From a checkpoint of a small transformer trained on Wikipedia: vocabulary 1342, LayerNorm before each block.
MLP neurons of a small language model. Each row is named by its layer, matrix (down: output weights) and neuron, and shows model dimensions 96-159. Each number is 128 + 24 x the weight over its row's rms, rounded and kept within 0 to 255.
Before each neuron's rows, "fires before" lists the tokens most often just after its 100 highest values on Wikipedia text that the model never trained on. A number after a token or word is its count.

fires before: "s " 75
L5.down46 [133 123 121 106 108 154 122 132  92  94 144 137 162 138  91 148 127 166 146  71 164 123 122 113 100 150 150  52 107  79 142 109 139 129  74 147 134 133 146  77 142 157 151 122 159 112 138 139 147 130 149 116 147 119 123  90 122 110 147  86 120 139 123 154]

fires before: "en" 12, "en " 11, ". " 11, "e" 7, "posi" 6, "port" 5
L6.down326 [103 147 171 156 107 107  93 139 100 102 121 144 135  69 117 126 140 161  80 109 149 168 119 158 121 159 126 160 143 123 127 130 113 108 164 108 156 106 115 113 123 137 131 154 135  94 125 132  82 128 105 162 123 141 162 156 135 108 100 112 125 145 146 126]

fires before: "s " 71, "t " 10
L7.down187 [142 122 105 117  94 183 149 109 131 140 133 157 120 102  94 142 128 116 132 161 103 122  86 136 117 139 140 120 131  99 121 171 153 106 195 145 103 158 141  92 132 121 117 174 114 134 182  99 145 112 146 129 114 109 132 108 111 120 173 123 110 130 139 178]

fires before: "ub " 14, "ub" 13, "ass" 11, "a" 11, "os" 9
L2.down83 [135 122 168 120 121 120 118 175 135 103 142 127 115  89  84  79  71 162 136 146  98 141 117 150 160 148 123 114 117 119 102 106 149 139 103 128 117 128 178 116 148 131 139  74 114 159 129 147 195 114 139 144 130 153 161 144 172 121 111 134 121 126 125 139]

fires before: "le " 15, "– " 11, "ing " 10, "le" 9, "a " 6, "and " 5
L9.down235 [166  97 167 150 116 111 153 152 120 162 114 130 114 141 127 145 153 148 132 164 131 137 117 120 104 128 101 144  90  84 145 113 142 127 116 120 156 172 135 162 157 160 146 111  83 169 127 118 112 135 159 122 133 126 141 122 137 171 133 119 129 128 143 148]

fires before: "stric" 14, "strict " 12, "d " 10, "ed" 8, "ed " 6, "vis" 5
L2.down636 [175 135  99 103 100 133 127 144 139 106 157 114 152 107 104 152 127 136 140 140 142 109 120 122 132 181 143 111 123 146 140 118 115 108 133 167 152 147 122 117  91 119 141 134 127 163 146 112 136 131 108 139  96 148 117 112 112 106 142 114 125 150 181  51]

fires before: "of " 23, "a " 20, "part " 7, "the " 6, "an " 5, "at" 4
L5.down431 [149 130  89 125  97 135 148 102 108 127 138 100 145 122 124 104  57 128 127  62 124 112 158 178 144 142 166 142 140 139 136 114 148 145 117 126 160  97 141 111 122 137 123 153 109 138 124 131  72 150 120 119 112 119 105  95 156 117 126 107 141 126 137 101]

fires before: "al " 21, "ated " 13, "en" 9, "ac" 6, "is" 5, "s " 5
L8.down113 [ 88 146 115 136 141 149 100 130 115 111 105  97 145 134 103 165 122 164 118 136 105 113 147 143 140 132  93 146  97 129 130 127 153 177 163 139 110 105  94 101  96 117 100 120 116 155 153 129 118 121 155  97  89 154 135  89 128 150 113  85 134  75 134 135]

fires before: ", " 26, "(" 7, "." 7, ". " 7, "; " 5
L5.down622 [107 129 162 161 122 115  89 143 121 128 138 155 149 111 148 138 115 145 104 132 161 111 118 122 122  83 145 125 116 122 145 170 162  98 134 158 146 137 160 128 136 133 177 117 127 178 139 155 129 132 123 128 124 123 113 136 116 113 171 135 100 124 135  88]

fires before: ". " 13, "ly " 12, ", " 10, "-" 9, "ed " 4, "in " 4
L5.down571 [ 81 145 155 121  91 144 147 111  99 142 150 123  90 111 104  83 130 111 118 138 149  89 187 157 104  98 102 138 134 160 104 155 103 152 128 133 109 106 176 156 109 164 102 140 107 130 136 140  93 116 121 118 122 114 150 115 115  93 164 155  98 128 144 134]

fires before: "st " 13, "d " 11, "e " 8, "on" 8, "c" 7, "l" 7
L2.down583 [137 108 107 160 101 141 110 106 136 176  99 121 149 164 122 119 115 124 118 105 126 131 113 112 110 108 138 160 123 116 122 136 150 123  90 168 177 129 152 160 130 124 149 162 124  88 137 156 147 119 162 120 130 108  77 127 106 126 143 112 139  99 143 127]

fires before: "of " 53, "and " 7, "in " 6
L5.down74 [103 127 117  84 109 127 145 100  97 145 142 159 113 104 109  96 139 147 100 131 161 145 154 158  96 133 139 132  71 113 148 121 136 114 154 171 167 100 168 121 125 132 183 115 137 131 165 157 104 133  91 114 138 131 140  94 131  81 186 155 130 147 141 106]

fires before: "ic " 23, "y " 17, "y" 14, "ic" 4, "ical " 4
L8.down179 [127 184 129 139 111 130 127 209 159 145 114 145 126 118  88 148 157 122 124 121 140 107  62 166  83 131 140 128 151 126 102 105  86 129 125 122 114  97 112 106 159 164 108 119 105  93 137 135  86 124 150 132 155 118 123 107 120 106 142 124 177  93  78 147]

fires before: "(" 23, "ed " 20, "i" 6, "ing " 5, "0" 4
L5.down9 [161 152 112 144 123 135 118 124 115  85 102 139 139 147 147 109 140 115 144 164 159 159 135 149 139 120 139 138 102  48 164 109 110  98 124 171  83 109 112 106 124 119 120  86 100 127 144  82 137 163 122  91 163  99 132 150  98 135 127 150 153 134 130 103]

fires before: "| " 27, "d " 8, "|" 6, "st" 6, "vis" 5, "ed " 5
L2.down193 [132 113 140 155 150 160 159 122 116 124 129 115 146 132  85  97  87 124 127 113 163 143 128 133 143 126 153 139 127 122 141 105 105 151 100 123 126 134 117 135  80 136 167 149 163 112 112 139 138 138  88 182 144 128 146 139  99 129 119 104 182 127 162  95]

fires before: "\n\n" 35, "\n" 8, ")" 6, "); " 5
L2.down358 [122 126 119 151 132 138 131 126 166 163 114 146 108 131 147 146 135 119 151  69 126 144 126  84  90 121 149 154 155  82 171 126 137 110 101 136  72 130 155 124 169  98 120 143 121 140 160 116 144 132 113  68 127 109 123 135 164  82 128 118 173 140 126 121]

fires before: "k" 17, "k " 13, "\n" 9, "an" 7, "o" 6, "an " 5
L7.down64 [113  89 151 104 129 143 105 115 136  88 115 139 160 126 109 128 136  96 103 112 133 170 162 161 150 147  92 159 124 121 158 128 142 120 143 131 109 125 134 127 112 135 125 144 140 110 117 106 136 130 116 161 150  96  86 127 144  93 133  72 132 112 126 147]

fires before: "al " 13, "es " 13, ", " 12, "d" 8, "ly " 7, "s" 6
L5.down169 [183 115 122 143 135 123 114 146 133  98 121 124 135 139  95 105  95  99 125 114 119 114 141  98 159 143 118 151 107 120 160 121 161 123 149 111  95 143 117 128 110  92 120 133 130 140  95 138 148 153 163  44 119  70  92 130 102 105 157 163 120 123 191 104]

fires before: "k " 14, "k" 13, "ated " 13, "al " 9, "ment " 8, "il" 7
L2.down764 [ 77 170 110 125 148 143 100 167 103 132 132  85 105 143 115 131 128 119 137  89 165 135 163 134 110 167 166 129 129 114 119 146 109 157 163 139 126 113 119 176 140 128 100  96 100 138 137 113 116 154 124 133 129 129 149 136 111 104 117 118 121 129 150 132]

fires before: "\n\n" 39, "The " 16, "It " 10
L7.down384 [102 119 145 115 111 158 125 140 138 126 154 106 131 120 104 151 129  90 129 157 126 130 148  99  87 126 137 140 148 148 156 157 109 147 181 130 124 114 130 118 195 141 140 150 118 118 148 108 146 129 127 128 152 139 140 146 100 140 137 142  68 149 126 121]

fires before: ", " 18, "et" 11, "s" 10, "et " 9, "ing " 8, "s " 8
L8.down120 [139 135 138 114 122 115 115 149 137 148 100 130 173 115 150 130  96  79 152 119 165 144 171 103 116 157 177 137 118 122 142 128 175 136 129 123  82 134 140 118 121 145 152  97 136 127 123 124 159 113  91 102 171 172 144  74 131 114 122  88 106 109 152 145]

fires before: "to " 21, "in " 11, "by " 9, "and " 6, "for " 6
L5.down113 [133 127 125 137 154 147 152 137 133 140 143 116 170 127 133 116 119 114 125  95 145 100  91 135  72 101 127 135 160 122 143 164 104 151 122 136 132 179 135  87 105 139 157 161 155 145 128  86 107 144  60 185 129 134 106 129 157 130 119 150  90 131 108 154]

fires before: "in " 13, "to " 11, "the " 10, "with " 7, "and " 6, "where " 4
L8.down214 [149 155 147 105 160 101 123 165 133 124 129 131 109 143 125 117 142 107 112 128  72  95 101  86 109 159 172 100 127 129 125 141 127 132 114 149 128 119 118 121 140  97 173 134 131 136  75 115 148 166  97  87 172 151 110 112  67  98 121 130 164 132 133 103]

fires before: "of " 31, "is " 9, "was " 6, "t" 4
L7.down500 [143  95 129 101 133  84 136 144 130 120 113 124 158 133 114 132 113 148 122 126 124 196 149 159 118 120 103 129 141 143 149 107 123 146 139 135 117  92 109 157 113 202 111 114  98  97 119  80 179 118 102 147 116 119 145 168 125 125 174 122 128 121  88 149]

fires before: "il" 21, "ys" 10, "ot" 8, "y" 7, "ina " 6
L2.down673 [ 83 131 127 122 167 132 140 127 111  70 123 119 117 104 123 103 134 133 112 111 108 118 124 115 123 102 127 105 110 127 175  81 102 137 146 154 147 140 145 130 103 127 150 131 129 129 134 154 127 127 132 151 139 147 129  94  94 106 133  89 147 122 119 138]

fires before: "(" 36, "s" 9, "| " 7, "." 4, "n" 4, "|" 4
L8.down674 [ 78 136 112 172 150  85 148 109 134 125  98 115 155 116 172  97 101 140  88 140 172 110 174 113 140 110 166 123 160 115 186 140 162  91 102 136 115 111 172 118 113 120 135 125 107 147  89 139 165 133 125 161 115 133 148 117 115 113 118  85 101 151 154 165]

fires before: "- " 45, "overn" 6, "sion" 6
L6.down269 [126 136  82 141 117 106 159 109 163 120 135  47  73 126 140 170  94 153 143 143 131  85 101 122 118 141 139 140 178 109 114 114 135 165 129 100 161 113 156 146 127 176 107 121 159 114 153 164 127 130  82 124 156  95 124 112 132 114 164 141 113 135 134 113]

fires before: "ing " 15, "er " 11, "ers " 10, "ers" 10, "s " 9, " " 7
L9.down144 [132  95 123  93 103 123 143 101  89 141  87 205  85 105 169  95  97 153 160 147 163 115 107 110  60 129 136 159 115 131 137 110 111 137 154 184 134 138 103 128 175 123 123 130 108 130  92 137 119 123 125  90 123 136 116 136  88 135 135 174 147 134 171 123]

fires before: "= " 14, "in " 14, "} " 10, "P" 6, "k" 6
L9.down378 [116  72  94 140 140 134 128  86 159 182 109 149 139 108 143 131 137 139  75 135 109 135  89 161 110 113 141  97 124 124 159 165 140 147 116 142 114 108  94 116 122  99 112 119  75 153 127 147 172 122 108  85 138 143 150 144 115  76  98 126 109 103 144 131]

fires before: "ed " 22, "ing " 12, "e " 9, "tion " 8, "er" 7
L2.down182 [152 128 151 128 101 144 124 152 128 112 123 142 182 119 151 125 124 156 166 107 132 159 150 144  97 157 109 134 127 169 169 141 134 121 150 129 109  94 103 121 146 151 135 105 142 148 173 106 128 101 106  60 119  95 131 100 140 131 118 111 160 111 158 105]

fires before: "ed " 26, "ing " 21, "e " 11, "ain" 6, "ment " 4
L8.down476 [103  78 139 137 104 125 112 197 123 170 128 159 119 146 120 156 104 175 130 124 127  95 115 118 138 151  91 109  85 121 127 121 110 126 126  97 119 136 118 101 165 147 137 146 141 139 123 138  90 123 112 104 132  96 150 145  93 202 171 133 126 108 143  77]

fires before: "of " 15, "and " 14, "\n" 9, "who " 7, "to " 6
L8.down142 [119 123 158  88  98 134 162 112  70 169 106 165 139 195 126  88 112  79 126 147 119 134 112 130 143 124 129 146 124 150 131 143 116 125 118 139 166 140 123 129 137 125 164 154 147 137 173 113 169 114 143 123 115 149 123 120 137  72 127 166 138 100 119 164]

fires before: "ic" 25, "ic " 20, "ished " 9, "ish" 9, "ated " 5, "s" 4
L2.down497 [126 167  97 155 107 112  86 112 132 118  97 113 136 148  72 115 123 116 135 137 121 169  99 134 104  88 156 151 167 142  83 112  99 138 140 153 148 116 127 143 142  93 100 175 112 135 198 130 118 165 145 130  97 141 128 111 132 114 144 149 157 134 135 172]

fires before: "\n\n" 28, "ion" 6, "n" 6, "op" 5, "0" 5, "op " 4
L7.down544 [ 99 106 119  94 118 161  99 147 129 147 140 141 142  98 129 148 116 141 150  90 121  95 103 122 143 124  92 152 122 168 163 142 117 105 155 125 121 105 155 113 165 133 114 124 120 117 125 127 127  90 111 153  66 105 132 115 119 158 103  66 108 104 151 116]

fires before: "ad " 21, "ad" 17, "c" 6, "te " 4, "y" 4, "ch" 4
L7.down75 [151 130 133 135 140 136 102 120 145  91  87 129 113 159 125  91 124 156 141 120 163 123 128 149  90 151 104 147 129 139 189 154  78 121 137 167 142 125  97 111 135 113  61 130 135 160 118 117 160 186 107 119 164 144 172 113 180 126 127 118 123 165 150 123]

fires before: "| " 33, "|" 9, "m" 5, "(" 4, "/ " 4
L2.down274 [101  92  81 182 154 144  91 129 123 118 149 140 148  85 110 124  97 108 148 112 143 130 130 135 134 161 121 115 166 159 151 100 109 129 110 132  78 166 119 140 125  70  94 127 114 131 139 136 137 146  95 145 119  87 139 158 152 150  92 136 129 130 125 140]

fires before: "ly " 31, ", " 8, "ly" 6, "f" 6, ". " 6, "u" 4
L9.down282 [131 114 169 150 149 148  81 115 144 100 118 121 126 146 116 170 133 130 161 147 100 147 176 122 102 142 107 128 135  99 181 126 137  89 113  60 112 114 105  55 134 126 129 158 148 131 155 119 119 124 128 118 131 155  80 121 105 158 155 140 119 129 142 111]

fires before: "201" 19, "202" 13, "sion" 12, "tic" 6, "200" 5, "tur" 4
L6.down131 [109 105 110 128 121 159 165 118 139 132 107 142 107 110 140 152 109 142 127 133 114 131 145 120 102 123 131 220 151  68 162 134 138 138 116 147 165  88 135 150  76 133 139 138 131  94 117 123 156 126  92 139 134 163 144 164 132 112 153 122 129  97  66 146]

fires before: ", " 13, "qu" 11, ": " 9, ". " 9, "al" 7, "." 6
L2.down74 [120  85 173 145 132 122 185 116  83 142 117 133 122 131 121 114 161 116 105  99 125  84 135 117 150 129 124 127 134 160 144 158 103  94 157 153 119 119 141 114 137 115 110 118 152 142 130 166 134 131 122 136  97 142 180 127 129 105 132 153 127 145 111 146]

fires before: "- " 28, "/ " 11, "C" 7, "T" 6, "el" 5
L7.down327 [128 138 114 169 140 126 105 109 153 137 161 119 132 140 149 178 167 137 111 151 135 142 113 162 111 156 120 129 132 103 125 139 132 143 105 150 141 125 109 124 140 118 137 109 148 112 166  84 135  97 138 174 109 115 157 123 172 123 115 151 136 135 126 141]

fires before: "| " 42, "y " 6, "(" 4
L5.down605 [117 121 125 163 108  94 124 100 126 117 116 106 132 114 145  81  99 103 142 108 131 137 122 116  87 150 104 133 120  91 113 139 140 138 146 102 143 133 130 156 135 127 170 160 141 186 159 152 146 114 157 117 172 147 126 114 100 144 161 139 117 123 117 133]

fires before: "\n" 38, "\n\n" 10, "n" 9, "s " 6, " " 4
L2.down344 [134 141 111 149 115 102 153  92 137 113 108 154 113 126  80 109 132 102  56 110 114 163 164  97 132 135 125 130 151  99 120 137 140 103 135 130 123 128 102  97 181 122 153 163 136 175 134 127 133 114 128 121 110 172 164 126 120 124 115 120 174  91 152 107]

fires before: "ision " 13, "d" 12, "d " 11, "el " 7, "'" 6, "au" 4
L7.down764 [153 175 120 101 109 114 131 109 147 115 131 102 101 143 124  49 105 178 162 111 148 114 128  86 130 102  99 152 118  95 137 167 166 147 146 111 134 111 138 162 150 154 125 143 121  99 124 106  97 100 150 118 145 120 137 124 148 121 120 117  85  68 121 122]

fires before: "201" 27, "202" 12, "200" 10, "as " 8, "199" 7, "p" 5
L2.down144 [172  97 136 115 115 112  96 118 147  95 109 136 143  84 108 127 105 122 111 131 135 130 107 113 139 137 113 126 156 153 136  72 152 130 107 136 102 104 168 112  74 130  82 129 109 130 175 158 108 140 140 162 132 120 174 102 123 133 130  76  85 139 124 118]

fires before: "ts " 23, "ted " 12, "tr" 7, "ch" 7, "er" 6, "ter " 5
L2.down623 [120 127 157 114 122 156 136 138 109 105 114 129 148 101 107 100 147 139 160 108 124 130 103 145  93 132  95 109 119  75  97 146  84 134 117 162  92 117 108 121 129 117 133 147 144 119 110 143 127 138  94 121 123 113 145 143 132 116 123  83 153 125 158  91]

fires before: "er" 17, "uc" 16, "t " 9, "it" 5, "ch" 5, "ut" 5
L9.down718 [119 169 140 141  97 140 138 134 124 119 134 168 183 105  97  92 139 178 138 115 101 103 131 176 127 107 125 152  94 123 117 149 114 144 130 109  85 102  86 104 136 126 130 109 117 141 112 121 110 107 151  97 121 124 130 153 123 127 147 115 137 148 119 166]

fires before: "s " 46, "in" 4
L9.down754 [166 108 123 147 116 113  97  96 130 159 147 151 174 144 162 111 146 125 129 141 145 155 116 138 148 178 150 150  95 119  84 143 113 142 138 147 192 133 124 127 153 125 133 123 113 170  84  99 110 121 152 133 133 152 110 113 129 151 119 128 142 110  97 121]

fires before: ", " 29, ": " 15, "ist" 7, "." 7, ". " 6, "iz" 5
L7.down88 [128 124  88 130 157 100 109 205 106 109 115 159 135 105 113 119 117  99 132 110 156 179 111 158 131  94 140 143 152 176 136 100 141 131 104 141 156 107 163 103 134 101 147 133 107  97 169 151 139 103 153 131 100 141 147  96 142 134 140 124  90 143 157  89]

fires before: "s " 37, " " 17
L8.down234 [139 132 114  91  68 106 138 132 119 140 157 106 158 116 135 118 136 129  84  95 163 118 136  97 129 159 135 158 155 101 150  95 124 163 130 103 132 168 131 147 112 165 138 110 124  98 147  86  96 145 117 138 158 134 123 107 144 142 182 119 107  78 169 135]

fires before: "\n" 50, "m" 5, "\n\n" 5
L6.down374 [119 123 131 144 144 133 137 118 156 153 128  88 186 115 172 156 161 113 145 113 139 137 144 153 125 129 102 130 138 140 117 145 157 117  99  96  82 162 143 129 130  98 130 113 125 172 120 119 116 117 124 105  98 164 126 118 123  84  96 126 134 136 119 104]

fires before: "s " 23, "of " 14, "t" 8, ": " 5
L9.down225 [139  83 100 115  80 135 100  84 137  80 149 116 107 161 127 125 136 169 132 149 157 146 133 149  96 118 125 166 192 130 127 155 156 113 116 135 141 141  80 146 163 132 123 107 119 140 150 106 162 128 141 126 178 106 113 142 126 120 153 123 136 102  91 134]

fires before: "of " 32, "with " 9, "a " 6, "er" 5, "the " 4, "ong " 4
L7.down652 [198 147 147 132 137 121 158 131 101 140 144  98 126 146 157 112 108 125 102 119 130 117 142 184 150 144 128 136 131 164 111 125 157  87 104 152 135 136 137 126  86 130  88 142 127 149 141 136 119 153 112 156  80 121 131  82 128 106 107 124 157 141 151 134]

fires before: ": " 62, "m" 4, "of " 4
L9.down664 [ 95 116 114 152 122 120 159 123 125 162 125 181 177 139 127 133 123 138  84 158 119 126 150 137 121  94 133  96 139  85 143 138 104 104 104 162 102 140 133  58 130 162 150 123 105 119 127 159 123 174 156 141 161 114 144 114 130 116 140 134 175 122 113  98]

fires before: "er" 17, "st" 10, "ist" 9, "er " 8, "ing " 4, "a" 4
L9.down105 [103  99 123 134 140 121 109 114 104  94 123 120 134 105  88 138 131 168 148 103 124 143  93 154 122 118 123 186  95 103 116 123  91 140 132 108  97 126 145 160 157  93 104 140  89 131  76  89 105  84 113 106 162 116 141 131 130 129  74 137 141 112 136 117]

fires before: "y " 16, "er " 10, "e " 8, "i" 7, "y" 6, "is " 6
L2.down676 [118 143 113  91 146 107 101 124  93 136 110 126 113 112 102 104 121 174 120  84 137 167 140 134 158 167 131 114 150 163 136 103 130 105 145 122 159 177 123 122 119 142 108 132 137 135 149 102  96 148 125  97 164 147 156 175 114 108  83  85 141 155 125 114]

fires before: "ed " 15, "es " 15, "ing " 10, "y " 7, "er" 6, "es" 5
L8.down730 [127 130 132 160 127 100 137 162 125 107  99 178  90 137  98 138 132 109 104 137 184  98 147 127  87 140 151 142 111 108 108 155  88 102 140 132 131 126 156  88 144 119  87 146 152 209 122 114 102 121 121 121 136 147 104 125 133 185 169 135 105 144 128 151]

fires before: "y" 16, "es" 16, "es " 13, "y " 10, "ion" 8
L7.down304 [124 126 135 113 173 130 143 118 124 136 147 159 106 135 117 118 150 134 111 107 109 136 109 167 205 125 131 156 116 121 156 115 101 159 155 109 120 135 139 143 105 107 148 164 134 134 130 157 106 120 104 116 125  87  93  94 103  89 162  41 153 172 168 126]

fires before: "al " 23, "s" 15, " " 9, ". " 7, "ity" 5, ", " 5
L5.down25 [ 92 108 108 139 144 164 102 141 132 111 107 173 176 138 156 116 151  95 114 101 157 127 118 113 129 112 118 131 149  97 128 105 128 120 127 160  92 133 131 114 147 140 144 134 105 132  84 102  86 116 144 147 109 125 157 123 119 132 140 125  93 115 145 127]

fires before: "s " 43, ". " 18, "." 9, "; " 5, "\n" 5
L8.down82 [148 107 169 146 106 124 125 134 136 110 161 132 172 115 112 120  90 139 118 154 132 122 143 153 101 147 140  96 113 153 131 128 132 122 151 134 166 120 114 153 146 123 146 151 122 109 123 136 152  97 130 155  97  99 163  97 149 103 120 188  68 147 128 129]

fires before: "se" 14, "p" 14, " " 9, "st" 7, "s" 5, "d" 5
L7.down141 [139 133 132 131 112 145  90 133  96 152  99  99 104 152 120 113 141  63 124  91 138 137 107 136 108 108 107  87 142 131 123  94 124 153 134 129 116 149 128 140  86 163 133 136 114 129 159 156  85 164 116 113 133 120 122 121 113 143 147 124 116 127 179  77]

fires before: "al " 26, "ated " 18, "ation " 16, "al" 13, "ation" 5
L6.down253 [129 142 131 117 142 110 101 152  88 126 135 122 134 131 148 146 145  85 145 102 106 153 138  89  75  97 167 171 109 123 161 146 111 138 182 142 132 126  94 149 119 123 107 147 134  96  51 131 107 123 106 110 100  90 151 159 137  68 161 108 114 135 150 166]

fires before: "ment " 18, "i" 12, "ment" 9, "opul" 7, "a " 5
L9.down464 [125 104  91 153 128 100 110  70 107 171 161 155 120 131 124 135 131 148 107  67 123 127  99 110 155 117 165  92 123 105 126 126 127 120 124 101 115 147 144 135  90 111 127 159  79 123 122 118 160 132  84 112 110 104 128  81 171 115 168 103 118 148 123 150]

fires before: "er " 21, "al " 16, "ed " 7, "y" 6, "ation" 5, "er" 5
L6.down725 [159 118 143  92 150 149 135 120 131 102 151 119 138  90 133 154 105 146 128 106 157 150 100 155 132 101 159 151 175 128 161 100  74 119 159 134 132 143  96  82  85 119 134 164 124 134 139 113  62 146 135 132 136 155 129 146 103 120 115 109 131 110 135 173]

fires before: "- " 96
L2.down410 [145 106 101 139 155 122 139 135 162 108 167 136 130 184 150 165 154  64 112 148 112 126 114  96 154 116 128 114 156 125 152 125 123 154 137 143 106 110 105 143 155  92  97 182  97 121 151 107 157 103 128 152 131 134 125 107 139 137 146 117  94 129 106 165]

fires before: "ent" 23, "sion" 13, "ent " 12, "ion" 8, "m " 5, "ed " 5
L9.down295 [ 52 106 121 120 113 124 137 155 128 151 126 170 121 116  88 155 111 134 158  82 104 140 114 160 101 138 161 146  96 133 110 164 118 158 119  85 140 138 144 153 113 145 116 117 129 118 153 123 178 104 107 161 112 129 112 171 128 116 121 123 141 155 103 148]

fires before: "a" 16, "os" 8, "ub " 8, "ass" 7, "ass " 7, "ar" 7
L8.down472 [141 163 157 176 154 108 103 152 121  84 101 108  92 107  80 121 119 161 113 122 153 156 114 160 128 147 117 105  98 108 123  78 113 129 133 121 110  91 111 118 148 153 100 157 113 138 124 125 136 135 169 123 160 114 136 176 122 133  87 188 104 137 144 147]

fires before: "of " 23, "ard " 13, "y " 6, "th " 5, "ard" 4, "di" 4
L6.down78 [138 122 102 145 127 120  82 117 128 145 127 147 122 115 104 113 139 156 119 106 141 145 119 179 168 116 126 147 135 119 135  89 105 190 133 145 120 119 165 108 130 120 147 184 135 181 134 133 128 133 122 128 144  95 127 111 148 112 139  76 105 139 105 121]

fires before: "| " 35, "ated " 14, "eded " 5, "ally " 4
L7.down202 [149 147 157 128 115 143 141 145 126  89 142 142 125 124  88  87 146 161 112 134 148 103 117 116 124 163 144 103 148  96  80  86 160 164 160 135 138 126 129 153 157 138  82 136 105 148 107 107 121  91 121 150 134 164 127 100 140 135 107 133 125 119 125 157]

fires before: "ed " 23, "ted " 11, "s " 10, "e" 7, "ic" 5, ". " 4
L7.down26 [ 87 154  90 151 131 118 139  95 113 154 116 131 169 130 110 125 130 165 131 169 151 140 137 107 134 191 152  94 105 121 151 130 163  86 174 132 143 157 133 106 125 137 137 116 152 159 143 111 169 103 155 136 121 146 125  99 152 103 105 154 148 127 124 127]

fires before: "201" 16, "200" 9, "202" 8, "y" 7, "199" 6, "198" 5
L8.down754 [111 146 185 135 142 145 137  86 103 164 142 144 151 146 127  82 142 106 130 114 143 109 126 129 126 173 122 176 144  97 160 110 149 104 113  91 157 115 102 117 150 150 103 107 110 123 119 110  84 117 150 142 106 119 166 142  98 139 133 139 115 128 113 130]

fires before: "(" 19, "} " 10, "or" 8, "ber" 8, "^{" 6
L9.down722 [ 61  74 145 143 142 129  97 147 156 149 132 104 135 129 140 122 121 110 116 102 133 106 144 157 128 110 134 119  94 110  96 102 104 194 138 108 137 115 172 117 151 124  82 145 131 163 168 123 164  96 140 136 116 155 111 100  87 127 120 152 133 135 126 121]

fires before: "with " 34, "to " 15, "by " 5, "in " 4
L6.down621 [185 131 125 160 137 122 141 115 115 147 187 168 100 157 139  52 101 127 136  83 141 120 113  63  86 168 159  86 105  94 156 112 131 120 121 106 156  95 144 124 176 118 133 144 123 141 153 129 111 134 130 126 143 105 109 117 127 129 136 128 109 150 148 128]

fires before: "al " 21, ", " 14, "y " 8, ". " 7, "." 5
L8.down709 [106  91 174  87 149 123 100 148 184 145 142 127 135 180 141 132 145 114 121  84 133 144 108 104 163 100 151 155  95 136 151 164 125  97 113 139  94 103 153 174  91 138 117 122  83  80 102 120 147 159 112  95 111 142 142 136  97 171 111 137 130 126  87 122]

fires before: "==" 18, ", " 12, " " 9, "." 5, "ated " 5, ". " 5
L7.down23 [105  98  90  98 134 122 138 177 166 143 130  89 104 115 116 111 140 101 138  92 136 106  93 108 111 109 163 154 132  85 126 132 149 105 163  77 136 137 139 142 120 157 142 152 113 121 137 128 138  81 125 116 117 116 145 123 124 114 154 113 102  99 155 121]

fires before: "as " 27, "in " 10, "on " 7, "/" 7, "for " 6, "e" 4
L7.down254 [109 117 122 136 151 131 136 119 113 141 144 119 106  84 131 120 106 115 125  77 145 160 110  94 111 173  82 125 128 140 155 132 141 120 136 123 133 135 123 119 135 113 150 133 122 142 156 127 177 130 130  92 155  89 127 119 138 158 126 120 151 122 100 114]

fires before: "ed " 25, "ent " 10, "ing " 9, "er" 7
L5.down700 [133 134 111 164 120  98 130 161 138 135 128 161 153 110 130 171 145 118 153 134 149 154 111 111 111 152 145 137 150 119 136 135 113  78 152 116 137 141 143 127 141 105 128 104 158 154 116 119 157 164 100 135 125 166 160 139 146  86 142  92 111 140  71 151]

fires before: "and " 26, "li" 8, "to " 6, "until " 4, "cent" 4, "years " 4
L9.down721 [119 141 139  90 106 139 133 149 104 138 122 101 173 114 105 105 116 110 113 145 166 128  97 121 143 107 125 135 152 118 149  81 149  92 132 165 106 132 152 125 123 125 167 163 161 113 162 124 103 105 120 131 139 161  74 173 115 102 120 142 142 164 133 120]

fires before: "ge " 21, "e " 7, "l" 6, "af" 6, "y " 5, "ch " 5
L8.down9 [ 75 109  86 108 112 149 147 110 135 133  85 116 115 168 152 129 150 135 129  82  72 106 101 149 103 116  80 133 145 129 146 141 122 156  83 142  97 166 123 125 116 156 133 156 141 117 160 133 182 124 117 132 161  93 114 103  74 134 142 139 157 138 148 109]

fires before: "m" 18, " " 16, "s" 8, "on " 7, "c" 5, "es " 4
L7.down112 [120 163 159 121 138 140  99 117 118 133 104 126 114 104 123 136 137  95 136 113 162 119  84 125 166 151 132 140 166 162 123 129 128 142 127 134 103 156  97 102 109  80 134  95 147 130 145 135 146 153 146 133 131 136 132  54 110  99 105 132 148 128 128 145]

fires before: ", " 22, ". " 9, "ul " 8, "ul" 8, "h " 8, "\n" 7
L2.down10 [147 133 138 151 141 139 124 131 124 111 114 132 117  94 100 110  94 111 155 135 114  91 186 132 109 157 115 136 133 186 133 148  95 111 125 133 148 121 141  92 152 165  99 123  92 166 141 134 131 143 107 107  88 103  88 117 137 110 132 145 121 154 113 152]